config = dict(
    n_layer=8,
    d_model=768,
    n_head=12,
    n_kv_head=12,
    head_dim=64,
    d_mlp=3072,
    vocab_size=49299,
    activation='geglu',
    norm='rmsnorm',
    norm_place='pre',
    norm_eps=1e-06,
    positions='rope',
    rope_base=10000.0,
    rope_fraction=1.0,
    qk_norm=False,
    attn_scale=0.125,
    bias='none',
    tie_embeddings=False,
    parallel_block=False,
    init='uniform',
    init_std_qkv=0.0139,
    init_std_o=0.0,
    init_std_up=0.0139,
    init_std_down=0.0,
    optimizer='adamw',
    lr=0.000785,
    beta1=0.9,
    beta2=0.95,
    weight_decay=0.47,
    lr_head=0.00731,
    grad_clip=0.5,
    warmup_steps=344,
    schedule='wsd',
    decay_fraction=0.62,
    decay_shape='linear',
    final_lr_fraction=0.0,
    batch_tokens=262144,
    seq_len=2048,
    doc_mask=False,
    train_tokens=907500000,
    steps=3462,
    dataset='wikipedia_en',
)
MLP neurons of a small language model. Each row is named by its layer, matrix (down: output weights) and neuron, and shows model dimensions 80-175. Each number is 200 + 20 x the weight over its row's rms, rounded and kept within 0 to 999. A neuron's up and down rows have the sign that makes its largest values positive.
A block is one neuron, or neurons of one layer that tend to fire together. After each block is what it responds to, as a language model described it from the Wikipedia text at the highest values.

L2.down2553,195,231,233,197,203,207,182,179,186,254,208,210,203,195,226,174,191,187,201,206,211,205,208,218,206,222,210,193,192,197,219,181,195,224,217,226,193,183,201,221,238,174,194,168,258,174,218,213,195,187,186,222,212,197,199,202,194,206,175,244,204,172,193,193,214,202,195,211,192,199,213,204,192,222,178,209,196,214,174,169,203,221,209,226,200,211,170,197,195,197,190,233,190,215,243,195
Description: Multiword phrase openers. First words of fixed multiword phrases that need a fixed next word, mainly "such" (such as), plus both, same, far, time, latter.

L2.down561,232,199,184,185,186,256,215,243,214,179,223,226,221,194,211,191,185,199,201,211,181,187,202,243,215,229,209,230,186,173,192,209,183,203,205,226,196,191,183,177,199,210,168,193,204,192,196,203,185,217,170,191,211,214,187,242,200,205,209,187,204,184,212,193,202,235,212,203,173,204,237,204,214,216,181,159,201,191,218,174,200,184,199,188,169,222,210,219,212,211,201,196,184,190,212,196
Description: Anaphoric work nouns. Generic nouns naming the article's main work or event right after "the", such as song, album, season, game, plus closing quotation marks ending titles or quotes.

L2.down951,168,210,181,190,187,191,202,216,191,156,193,213,169,203,181,189,223,186,199,216,207,219,165,213,165,216,186,183,202,203,214,207,190,193,219,176,161,197,197,201,183,201,212,186,174,191,184,195,223,198,211,178,206,202,167,192,229,196,193,177,197,236,202,205,186,214,203,227,209,176,181,206,165,231,219,191,225,185,196,196,197,195,185,166,203,191,193,201,204,207,184,174,204,195,192,180
Description: Additive also after subjects. Mostly also placed right after a sentence's subject to add another fact (The police also, The museum also), plus relative which after a noun.

L5.down240,181,193,201,202,206,205,213,173,171,212,202,186,164,164,185,194,227,177,188,211,201,223,209,186,229,197,195,218,186,188,208,188,168,231,183,221,176,177,212,211,205,198,208,190,208,158,212,187,192,213,189,234,195,218,193,221,203,206,213,172,223,196,190,183,232,205,199,262,210,182,196,218,196,191,173,223,213,186,208,217,190,203,170,194,232,229,193,205,207,229,205,190,204,225,205,193
L5.down1424,178,189,208,173,187,214,221,219,200,187,203,209,205,181,204,196,214,183,179,206,204,213,211,185,176,203,220,189,216,172,241,181,187,216,220,187,179,224,195,188,216,212,230,218,171,231,223,197,227,167,193,208,186,214,188,203,206,186,172,217,253,155,192,226,226,182,214,216,208,201,195,177,177,194,193,180,204,199,200,246,241,184,179,196,182,211,211,207,167,197,196,180,165,189,209,223
L5.down1898,157,230,190,217,187,185,218,194,187,227,181,189,182,183,210,204,150,221,182,216,208,199,213,174,226,169,181,226,191,224,210,177,209,209,204,200,230,193,213,188,206,236,187,183,173,204,221,204,197,214,222,227,203,212,196,204,219,215,184,189,232,199,192,196,237,153,135,222,206,195,210,210,188,198,230,194,229,183,217,199,215,179,209,200,221,209,191,179,208,208,201,187,206,199,191,199
L5.down2845,199,242,211,219,200,202,225,178,192,206,174,171,188,147,206,179,192,223,165,207,218,191,205,195,188,191,211,207,220,213,203,197,179,189,178,207,235,162,203,186,185,227,158,187,193,175,227,179,222,174,206,214,184,208,162,208,206,251,157,207,218,173,200,174,220,203,184,208,175,214,174,218,215,203,202,207,151,198,211,199,190,202,194,202,224,219,173,207,238,231,196,195,201,188,158,185
Description: Separators between names. Commas, semicolons, "and", and line-start dashes that end one person's name and begin another in name lists and cast lists, e.g. "Lasorda and", "Babu,", "- Richard".

L2.down1444,211,238,233,197,211,239,205,173,218,221,200,144,185,184,225,193,211,193,218,203,212,222,201,222,224,203,207,182,193,193,191,182,177,221,225,200,225,228,228,200,202,192,238,184,146,177,198,223,234,213,195,202,212,190,159,204,223,207,184,188,199,188,171,198,205,238,205,240,200,172,201,199,202,165,196,253,220,205,174,221,210,205,181,222,217,220,229,198,214,183,242,181,196,203,190,204
Description: Titles and offices. Title or office nouns before a name or "of", such as Governor, President, King, Minister, chairman, plus some other head nouns like history, width.

L2.down272,237,206,185,197,207,181,181,221,190,183,228,192,187,194,199,210,199,236,204,210,218,166,189,245,190,183,203,210,209,232,189,212,228,185,175,202,205,177,197,188,211,190,204,209,212,208,200,186,168,197,193,216,199,193,224,217,172,200,204,206,196,208,219,199,197,234,148,185,208,171,188,164,191,186,212,197,200,210,214,208,201,163,187,178,199,193,215,227,180,184,202,180,183,223,189,195
Description: Infobox field colons. Colons ending field labels in infobox-style dash lists, e.g. Employers:, Settlements:, Website:, Shot:, and sometimes other list or table separators.

L3.down246,235,206,212,172,183,209,192,231,198,235,212,223,174,198,170,176,254,237,181,191,165,220,187,202,209,190,199,172,227,200,189,196,191,191,193,179,236,218,254,197,199,241,216,171,199,212,195,232,205,221,202,160,198,201,197,205,192,168,165,177,194,199,208,200,193,182,196,150,188,215,191,212,216,211,199,209,203,202,180,199,213,181,209,171,188,225,178,207,207,218,205,162,205,193,204,208
L3.down413,230,193,207,209,227,223,182,211,224,213,191,164,199,179,226,204,212,182,205,215,188,205,206,215,221,219,178,219,201,170,171,240,188,187,183,207,223,177,205,214,158,184,191,169,218,193,192,200,220,208,210,186,186,181,219,177,162,210,230,176,179,223,230,218,191,224,238,204,178,247,186,207,194,216,235,235,170,183,232,184,186,192,167,218,187,195,212,188,216,203,197,197,205,183,200,189
L3.down2026,191,192,189,194,198,180,215,257,191,184,217,214,205,179,223,195,219,199,198,212,191,222,228,169,175,223,208,215,222,183,186,199,224,195,226,220,230,186,242,231,194,188,189,188,222,195,203,207,178,224,199,223,227,202,216,198,217,197,212,237,223,182,188,188,173,175,175,200,220,205,177,229,181,214,217,174,195,220,209,180,191,204,223,178,220,207,184,192,196,198,222,211,200,184,188,198
L3.down2478,214,209,181,164,245,206,192,202,199,200,213,176,239,226,205,219,180,199,216,192,186,185,188,229,189,190,191,212,197,206,188,231,273,206,242,206,187,186,214,218,210,197,162,219,191,183,204,221,207,206,155,184,218,187,175,195,172,181,179,193,201,158,198,186,202,207,201,213,188,238,216,221,202,233,185,175,201,185,192,175,210,192,210,232,234,174,226,173,192,212,160,193,231,197,212,221
Description: Pre-noun determiners like "such". Fires on determiner-like words before a noun phrase, chiefly "such", also "their", "both", "between", "same", "so", as in "no such thing", "such orders", "both genomes".

L5.down27,180,205,163,173,204,185,178,162,169,199,237,166,197,238,174,173,203,165,192,219,210,239,207,217,194,226,221,189,209,175,201,182,166,188,219,187,188,209,235,168,228,182,210,199,206,176,234,193,191,178,216,181,184,221,203,193,196,187,216,192,203,199,189,216,185,203,178,210,227,195,199,183,189,210,207,200,190,196,206,182,182,219,228,192,205,190,194,191,195,183,214,201,167,185,170,226
L5.down940,184,191,205,224,257,206,219,225,183,165,195,192,178,231,202,210,209,197,173,243,203,188,173,220,220,202,215,176,203,219,208,195,212,213,206,189,223,213,216,222,215,214,210,196,198,232,196,159,233,194,175,178,197,246,202,197,215,169,170,201,220,184,176,229,204,193,198,245,204,214,195,195,204,217,193,218,211,214,209,220,192,224,216,200,217,188,196,189,234,199,195,169,245,179,192,192
L5.down1793,215,245,160,191,211,229,240,173,170,194,220,193,197,210,154,234,201,185,176,182,228,187,216,213,202,215,233,232,219,191,203,197,176,203,202,204,197,246,221,201,248,159,202,163,166,204,164,200,214,202,181,199,208,205,207,171,183,234,199,226,202,211,217,210,171,221,178,198,203,204,160,211,231,239,228,196,194,209,229,217,191,206,210,215,200,203,199,201,211,209,203,196,194,176,190,227
L5.down2125,200,185,167,227,234,184,199,152,161,173,196,187,238,235,186,194,217,150,169,189,238,199,205,183,193,186,232,184,193,215,193,212,159,209,198,195,199,194,192,200,219,198,184,218,189,216,196,218,192,206,193,209,169,195,257,204,202,203,195,203,206,204,174,198,207,204,210,217,241,204,188,204,209,198,187,171,180,182,195,211,197,213,191,203,193,214,184,200,211,183,203,208,222,210,238,182
Description: Definitional copula after subject. The "is" or "was" right after an article's subject name in Wikipedia opening sentences, e.g. "Bellini (1930–2014) was", "Thorndale is"; also appositive "a".

L3.down1499,225,180,207,188,214,178,241,223,196,190,202,211,244,239,192,203,210,206,181,220,198,188,222,238,202,210,200,231,203,204,216,231,222,207,217,218,220,160,198,220,221,208,183,197,195,214,202,184,189,243,217,167,210,205,187,216,197,163,178,199,197,148,173,187,196,198,187,184,183,222,170,202,214,240,195,163,247,215,163,163,182,232,199,208,207,190,169,201,245,215,217,224,219,179,177,222
L3.down1750,187,239,218,226,205,169,208,206,200,207,179,187,180,199,208,192,194,192,194,241,219,227,202,219,192,194,197,214,193,137,206,176,179,233,211,205,182,169,188,195,218,210,204,184,188,187,239,206,186,215,203,163,204,191,206,228,223,210,192,190,204,178,178,193,226,194,201,226,207,180,189,195,199,224,171,204,208,225,213,194,202,192,178,231,199,196,210,183,217,222,211,188,214,197,226,210
L3.down2847,198,191,214,245,179,237,224,216,203,221,180,222,182,196,222,217,177,192,208,203,216,173,191,202,213,191,183,212,234,196,204,210,207,175,214,146,223,207,197,203,184,200,196,158,224,196,201,177,204,198,196,191,230,233,203,223,229,191,209,192,222,152,217,207,185,228,191,202,215,216,192,213,228,209,192,237,199,209,216,195,186,218,211,197,219,219,198,192,215,218,216,202,215,202,163,200
L3.down2943,200,175,191,214,213,233,194,195,161,193,214,178,185,205,216,222,208,162,157,193,204,186,180,227,202,216,221,171,195,253,221,195,187,230,206,206,211,189,207,205,208,240,184,206,200,200,228,206,221,249,211,216,171,176,169,198,216,187,169,204,187,180,190,215,166,184,191,225,195,211,194,212,226,199,213,218,208,228,194,204,175,203,211,182,183,200,183,195,216,203,179,234,227,220,202,229
Description: Person occupation nouns. Occupation or role nouns ending a descriptor of a person, mainly in name lists (e.g. "Japanese baseball player", "poet, author"), also "(born".

L2.down2591,207,195,192,218,161,209,211,207,225,179,210,235,192,201,194,193,178,184,212,185,206,190,175,200,220,200,218,166,189,208,178,202,210,181,221,185,210,185,199,199,190,208,199,214,191,195,170,204,180,229,193,208,168,210,217,167,245,164,202,208,197,225,178,212,206,174,193,193,174,207,258,206,192,219,206,215,201,241,224,190,203,197,202,200,203,224,203,196,229,190,185,179,210,213,200,201
Description: List-separator semicolons. Semicolons ending an item in flattened lists, infobox fields or table cells, e.g. "Idaho;", "presenter;", "0;", "No;", often fused to the item's last characters.

L3.down114,179,192,141,198,158,189,186,192,190,178,201,195,199,179,210,208,258,195,178,208,224,208,194,225,221,208,173,194,195,223,210,196,165,199,213,199,207,179,190,167,201,176,202,201,208,190,178,187,185,167,207,176,217,214,198,193,242,221,240,171,183,200,228,198,207,188,213,192,220,217,194,214,180,224,225,221,193,175,210,198,209,214,200,195,206,187,237,190,165,184,165,210,194,190,199,202
L3.down229,196,187,182,171,237,192,212,228,219,197,201,180,208,219,232,219,212,204,184,207,207,208,234,226,219,175,239,196,210,204,164,186,170,199,218,199,194,201,211,208,210,178,189,193,192,226,204,208,182,163,215,180,192,206,224,210,214,213,188,222,192,213,202,163,210,204,222,141,200,207,234,203,183,220,219,201,193,165,201,176,158,188,190,146,213,227,213,177,197,203,184,165,185,207,164,196
L3.down438,187,216,183,194,167,208,229,216,213,184,220,211,227,188,157,205,203,212,220,151,194,157,190,212,205,206,189,225,195,235,185,224,180,197,201,243,184,194,167,218,195,192,205,223,203,197,187,203,168,213,193,196,191,208,227,178,240,216,177,213,212,189,198,206,225,200,194,193,210,193,188,201,208,190,200,170,212,225,184,205,236,138,173,180,184,160,182,221,189,202,170,204,214,177,211,185
L3.down1004,207,143,177,210,224,190,192,232,193,188,212,176,193,187,188,265,224,195,197,246,190,193,212,203,202,228,185,207,188,206,207,182,181,208,155,231,182,168,183,217,198,178,185,200,201,196,200,213,181,210,202,189,189,210,167,183,192,238,229,176,230,188,182,204,191,193,203,207,223,208,179,204,195,235,198,196,203,206,215,214,240,223,201,173,205,229,212,214,203,194,226,166,205,180,216,187
Description: Start of predicate after subject. The first word after a sentence's subject (main verb, modal or also), e.g. "Laura Fries of Variety commented", "The police also"; also table-cell entries after pipes.

L2.down1551,204,205,195,216,175,249,214,181,178,203,170,222,210,221,233,220,192,206,198,243,212,172,197,204,199,216,189,202,204,214,192,240,207,227,219,208,226,169,229,207,207,205,212,180,198,186,205,218,180,203,209,173,224,199,190,239,217,155,195,194,206,192,195,187,201,170,206,174,229,194,194,213,206,206,192,206,204,212,196,191,198,205,225,215,196,188,209,220,227,199,232,197,204,190,185,195
Description: Person-role nouns. Nouns naming a kind of person or group, especially occupations ending list entries such as "German lawyer and politician", also reporters, actors, players.

L3.down425,224,204,193,233,186,222,205,189,214,202,221,204,211,206,210,197,198,223,213,192,204,196,178,196,199,205,203,205,195,224,198,173,161,161,186,186,194,148,217,163,211,215,230,187,223,229,168,190,190,204,200,176,245,210,182,198,184,194,240,225,229,196,176,176,218,202,207,199,195,177,154,204,195,203,212,210,226,183,191,201,192,184,199,185,216,193,191,222,217,175,214,177,198,202,206,182
L3.down585,216,206,187,206,189,200,195,232,226,198,207,173,222,196,215,206,190,225,218,195,215,175,167,217,205,199,167,205,207,210,185,174,180,199,168,166,200,189,206,205,218,200,218,191,224,202,200,240,185,225,214,151,234,211,191,216,184,197,230,237,199,195,202,218,208,182,193,167,209,184,151,204,215,205,176,213,193,213,230,197,187,199,212,206,212,212,201,214,220,234,221,194,228,215,249,211
L3.down2232,179,189,217,209,208,233,173,198,195,218,155,207,204,184,191,184,205,204,188,208,190,183,184,207,182,185,185,209,224,185,179,168,182,226,178,190,191,206,193,200,193,193,192,183,214,188,173,193,194,208,229,203,226,218,182,216,177,173,196,174,224,194,223,209,200,197,171,225,186,201,208,198,219,204,173,220,197,225,204,229,212,214,186,217,233,211,200,214,194,246,219,202,173,148,193,223
L3.down2243,236,214,127,221,207,206,196,202,206,175,187,215,195,200,216,200,197,194,193,207,188,166,217,233,225,195,222,177,197,192,166,222,161,192,213,197,185,176,214,184,196,162,216,231,189,137,199,193,201,201,226,176,212,217,171,200,207,176,210,219,164,155,182,227,162,194,200,229,220,218,190,182,193,196,202,214,207,186,217,228,172,233,215,189,192,203,207,185,188,223,177,192,227,199,226,180
Description: Royal and clerical titles. Nouns for rulers, clergy and persons, mostly after "the" or an adjective, such as King, Queen, Pope, Bishop, and weaker on men, child, leader.

L5.down932,170,208,207,224,218,210,207,198,183,196,216,189,205,166,207,217,196,202,170,210,212,186,176,224,209,202,186,180,174,194,220,204,208,190,155,157,163,217,204,227,209,185,200,203,173,229,181,200,163,193,225,177,182,228,199,229,187,200,228,221,220,194,224,194,209,199,241,191,181,236,158,184,175,198,181,176,231,208,208,220,208,175,199,205,217,185,182,243,193,212,206,223,213,206,194,204
L5.down1644,199,170,222,204,188,208,196,207,167,143,196,200,220,214,162,180,179,202,188,210,181,200,171,197,155,220,212,235,208,204,224,205,221,185,179,192,172,196,182,203,192,215,201,196,220,205,195,205,192,209,231,194,204,237,194,203,204,193,203,161,192,191,204,205,195,200,226,197,197,193,175,193,229,214,158,215,202,188,213,216,196,184,194,204,193,184,156,200,229,221,191,243,129,154,224,201
L5.down2178,193,245,180,227,203,216,165,209,222,201,156,202,176,207,204,184,206,216,198,192,198,177,226,207,202,206,189,190,206,221,191,192,210,187,204,189,175,220,180,198,215,253,163,206,205,155,212,201,205,198,215,203,194,216,224,210,215,193,219,204,195,188,191,180,170,189,206,184,189,195,177,208,209,167,204,189,206,206,166,196,204,205,218,229,201,163,169,228,184,189,183,198,183,183,181,162
L5.down2946,215,219,206,204,164,217,206,220,170,193,246,219,218,210,219,195,200,179,209,195,186,223,181,219,209,202,210,194,185,198,232,201,206,181,192,226,177,179,197,199,191,216,188,181,236,203,186,175,182,177,232,204,211,176,189,180,213,183,226,190,183,188,191,174,214,218,202,220,208,189,180,219,202,195,174,207,196,223,201,186,205,144,190,223,182,189,223,202,211,208,220,211,202,225,193,173
Description: Predicate start after subject. Fires on the first word of the verb phrase right after a subject or head noun, often auxiliaries, adverbs or infinitive "to", as in was, also, to, regularly.

L3.down312,229,184,218,187,191,221,276,230,204,214,157,204,221,167,209,188,177,199,203,188,207,182,195,179,213,200,192,215,203,198,182,180,189,218,188,206,228,225,198,223,185,210,196,185,209,210,172,188,189,203,208,180,203,218,193,214,185,212,197,189,233,183,161,199,208,137,192,199,166,211,231,207,175,227,214,223,245,209,218,196,189,185,199,194,227,220,198,202,222,198,195,176,208,247,178,184
L3.down1341,212,181,210,223,192,173,210,220,178,208,171,199,207,203,176,218,179,207,183,192,197,190,206,151,259,200,200,228,196,214,182,190,163,238,227,183,194,193,230,228,186,190,204,188,187,185,209,199,192,189,202,235,203,200,201,193,181,189,190,214,183,215,211,235,206,207,210,208,200,186,210,214,167,176,183,201,217,205,237,200,213,180,190,225,167,198,214,207,194,207,197,195,187,204,208,186
L3.down1936,192,186,211,174,173,262,216,192,216,205,181,221,198,195,198,233,196,195,218,181,201,185,208,169,199,220,197,190,195,200,185,212,189,227,230,201,205,234,206,191,191,213,202,218,194,223,195,184,180,197,210,205,187,174,199,151,189,192,194,187,219,170,204,220,206,228,244,193,196,188,203,206,229,202,180,175,210,194,217,182,214,157,185,233,187,186,209,208,209,198,227,167,184,181,207,221
L3.down2517,194,176,208,241,226,233,244,219,188,175,185,200,196,258,184,199,184,192,194,148,189,184,188,186,185,152,205,217,187,211,209,205,193,187,186,188,167,217,181,207,198,198,226,166,180,221,180,163,197,198,186,208,224,188,194,216,217,192,208,167,190,218,204,192,196,180,159,236,203,194,178,203,192,221,172,184,220,161,220,221,220,203,195,261,226,175,204,186,208,210,191,174,196,182,172,198
Description: List item terminators. Closing punctuation ending items in infobox or table lists, mostly semicolons and closing parentheses after years, e.g. "(2013–2017);", "(aged 82)", "Actor; comedian;".

L5.down61,210,187,205,211,216,199,195,232,213,171,190,211,216,199,212,210,176,177,208,202,189,237,200,176,198,190,227,188,218,194,184,192,206,189,211,160,198,167,191,188,198,213,165,209,184,210,241,232,214,213,189,209,203,202,191,233,195,216,202,182,180,212,201,221,200,176,181,188,194,190,205,170,210,201,186,184,189,210,191,203,202,201,226,220,229,212,194,201,200,168,196,190,198,226,207,173
L5.down424,219,191,222,158,185,239,200,188,194,203,203,200,191,220,190,220,205,185,157,208,188,223,213,153,180,201,181,210,205,138,166,196,176,188,173,171,203,194,177,199,191,202,218,223,204,187,194,175,238,189,191,197,194,203,199,193,216,226,235,228,189,212,172,251,213,214,194,196,197,175,227,222,167,206,215,194,209,209,194,173,198,175,215,203,175,212,179,227,194,219,208,169,215,204,225,195
L5.down2600,205,195,207,233,239,195,148,202,203,183,188,185,179,200,206,200,182,156,160,184,203,210,224,217,223,184,185,193,191,204,186,186,184,208,180,200,189,198,225,207,195,186,205,229,165,206,199,186,196,160,214,186,183,214,159,229,194,185,210,186,182,206,191,184,195,192,205,201,197,226,192,200,189,182,192,184,186,225,185,243,214,185,189,203,195,192,217,193,223,189,219,199,204,223,207,174
L5.down2815,203,213,181,215,203,178,205,196,205,195,183,199,211,200,220,156,178,218,157,201,204,216,172,217,187,194,209,193,218,197,196,149,211,216,208,200,229,210,211,256,219,192,156,191,194,200,171,194,185,163,203,184,180,208,215,237,187,192,241,204,207,209,190,214,190,205,224,210,190,171,195,191,205,209,176,203,215,233,207,226,186,202,204,219,171,207,215,194,197,175,187,183,195,195,182,223
Description: Titles after "of". Title or first-name tokens starting a personal name after a preposition, mostly "Pope" before a papal name ("papacy of Pope Clement"), also Baron, James, Bob.

L5.down774,194,212,216,196,189,223,181,215,193,182,204,175,191,186,191,191,168,182,202,195,203,186,205,205,217,220,219,230,206,218,206,213,137,178,204,216,224,222,207,213,199,210,202,158,205,167,216,212,177,176,227,188,182,189,202,202,217,191,227,219,172,208,213,197,232,231,196,221,204,200,192,181,222,196,216,217,193,237,203,226,214,228,216,203,213,202,227,206,238,216,218,191,220,229,150,216
L5.down1585,174,246,177,219,198,227,199,195,194,212,193,188,203,196,184,183,211,200,195,245,222,214,211,161,175,197,210,250,219,215,190,206,176,228,226,197,173,197,192,241,185,235,190,201,155,179,206,165,183,205,180,194,222,203,159,201,227,188,227,193,202,217,192,194,206,149,165,203,195,205,195,231,218,194,188,226,204,181,193,177,202,230,221,219,219,236,170,215,220,191,196,227,197,183,189,177
L5.down1936,204,179,194,209,235,201,190,207,198,174,204,207,168,162,191,193,214,201,225,246,194,215,186,191,176,197,208,175,215,249,181,224,213,208,219,221,184,187,204,228,185,168,193,188,209,192,201,212,184,194,179,199,192,214,204,185,194,182,202,207,202,183,187,207,202,207,157,202,191,225,193,210,227,193,193,233,197,207,212,214,176,184,201,211,204,219,177,197,207,182,168,215,173,223,191,207
L5.down2871,197,242,185,185,163,202,171,201,193,185,169,222,217,187,209,183,237,223,209,203,189,197,203,212,209,218,171,231,204,169,202,197,190,214,208,191,170,182,215,188,233,178,208,216,225,191,190,132,174,162,154,232,188,229,171,226,199,199,229,224,192,172,203,174,181,238,234,185,181,229,217,201,222,183,203,200,208,200,183,178,212,260,201,175,209,194,204,210,185,186,209,199,189,196,190,221
Description: Predictable word completions. Tokens that finish a highly predictable word or set phrase: inner word pieces (rapp-ro-chement, ranc-her, fire-pro-of) and closing words (best known, tight end, such as).

L3.down320,191,195,179,137,223,167,216,219,205,186,219,239,192,211,212,192,198,208,201,227,187,175,227,171,220,214,222,219,239,210,194,167,218,210,185,198,188,192,208,167,228,219,222,224,225,243,191,201,178,224,210,217,223,214,207,202,181,235,184,253,235,204,183,190,206,222,159,204,196,214,179,169,213,223,217,171,193,176,195,232,216,174,203,196,222,214,218,183,193,191,157,220,202,185,210,210
L3.down1324,192,214,212,153,175,207,198,232,225,211,158,249,212,208,199,196,218,202,171,228,188,166,202,210,220,209,196,227,228,189,190,197,233,229,164,214,190,200,225,173,220,168,243,237,216,195,222,225,187,196,203,201,193,202,218,192,193,175,203,184,193,229,234,210,203,207,180,211,243,189,215,209,245,188,238,187,212,219,211,174,174,229,175,231,208,166,234,211,222,224,202,226,186,218,205,215
L3.down1858,216,201,217,168,216,201,183,191,216,178,204,217,184,249,221,202,214,211,202,200,216,213,189,236,194,198,189,207,229,169,211,174,191,171,202,219,191,210,198,173,190,195,229,223,166,207,209,185,210,173,204,215,197,201,200,216,187,206,189,155,157,199,243,226,182,263,188,161,198,147,185,176,223,222,187,212,209,197,191,230,209,234,199,196,165,175,186,219,208,184,192,186,157,210,200,201
L3.down2215,193,224,226,190,218,225,201,193,191,235,212,173,198,192,194,221,198,228,199,154,201,225,183,222,190,189,187,235,192,180,182,204,173,203,203,211,173,232,182,182,178,198,211,172,207,198,198,210,197,231,182,217,198,193,190,243,216,196,194,171,171,214,223,208,185,238,225,198,210,215,179,192,228,197,225,196,197,220,226,197,194,240,196,226,187,147,227,242,177,196,200,196,201,184,221,203
Description: Definitional copula after subject. Fires on the copula or article right after an article's subject in opening definitions, e.g. "(1930 – 2014) was", "is an", "is a".

L5.down593,179,199,222,193,168,176,197,206,183,212,212,186,209,199,207,236,213,190,205,166,212,202,224,190,194,218,220,206,208,177,175,210,193,183,230,218,156,210,170,218,201,180,167,203,182,206,192,192,200,195,186,194,217,189,200,203,199,205,209,244,200,186,208,186,186,211,229,199,193,198,192,176,206,215,216,157,256,188,205,181,167,214,212,220,194,192,201,208,191,186,204,202,191,166,226,190
L5.down743,180,192,237,176,193,148,157,190,184,198,199,196,194,208,203,230,251,223,196,201,179,215,187,224,192,194,202,195,193,231,219,172,183,166,187,179,229,186,224,190,218,175,246,208,182,183,195,211,194,172,192,188,197,207,201,198,202,226,189,229,200,214,197,156,214,240,201,147,200,261,193,187,183,198,184,179,218,150,203,224,194,224,206,208,216,174,184,205,194,214,222,208,197,227,161,200
L5.down863,189,243,205,196,225,173,161,217,221,219,181,263,188,230,244,204,200,230,163,210,204,177,203,241,194,204,193,226,203,187,210,195,197,169,185,213,195,161,189,207,196,247,188,190,163,174,192,213,232,172,218,182,180,201,200,213,183,198,156,227,168,204,191,187,185,174,220,194,219,217,192,202,226,189,202,172,243,199,186,179,199,227,205,183,206,187,205,208,202,216,194,178,204,205,185,207
L5.down3011,196,187,182,210,182,185,222,164,214,218,183,193,220,222,188,211,167,200,198,208,181,231,175,190,214,196,175,180,219,204,182,176,201,222,191,237,216,190,211,199,197,191,180,189,147,193,202,210,216,185,193,173,147,205,195,216,233,199,200,192,221,181,236,189,212,221,205,181,201,202,220,203,206,223,161,163,206,225,218,206,189,249,220,227,192,180,192,187,199,206,222,203,206,221,209,175
Description: Occupation noun ending descriptors. Final word of a person's occupation after a nationality, in name lists and biography openings, e.g. footballer, racing driver, ice hockey player.

L3.down17,240,201,162,174,221,236,184,196,202,164,160,197,198,208,189,201,201,171,198,183,209,164,210,195,190,211,204,188,208,200,219,204,195,241,166,182,197,219,169,182,204,177,213,204,188,191,200,223,215,185,217,199,193,205,187,196,180,211,212,185,211,203,192,224,202,183,191,161,227,163,214,206,188,187,201,185,169,164,230,195,202,159,239,183,191,241,199,241,232,188,183,203,245,184,206,200
L3.down293,186,200,223,210,213,199,182,196,217,218,196,174,184,173,200,201,209,225,196,193,214,206,174,205,202,222,193,183,162,216,208,220,190,224,218,208,191,178,188,150,210,220,199,197,157,190,231,200,219,225,191,215,224,199,203,183,202,193,214,197,240,223,205,207,212,215,219,213,220,246,211,184,189,206,193,202,214,192,201,168,187,190,175,202,228,189,213,209,213,226,181,178,179,188,174,216
L3.down1135,192,205,217,168,218,176,199,204,189,169,193,164,220,205,209,190,212,184,214,223,183,194,204,199,198,189,210,187,186,182,175,191,202,218,208,199,209,218,179,186,214,176,229,209,198,188,205,208,165,201,166,200,202,184,219,214,180,192,217,185,201,193,200,185,194,197,189,240,159,203,196,193,201,222,212,180,207,253,194,202,224,245,181,220,222,220,169,253,147,242,180,205,224,199,198,197
L3.down2013,177,208,204,161,194,203,161,177,154,193,218,153,199,202,227,189,223,195,198,214,196,198,211,210,187,211,187,204,223,198,216,215,195,243,180,196,246,201,209,212,180,198,238,212,262,207,200,184,234,236,233,220,179,216,213,190,216,221,191,210,209,194,216,180,192,209,175,147,194,220,218,202,204,173,215,200,225,183,185,202,236,165,223,215,211,173,217,215,196,202,252,197,226,165,219,199
Description: Music and film production terms. Words in music, film and TV articles about recording, releases, debuts and awards, such as recording, production, made (his debut), single, CD.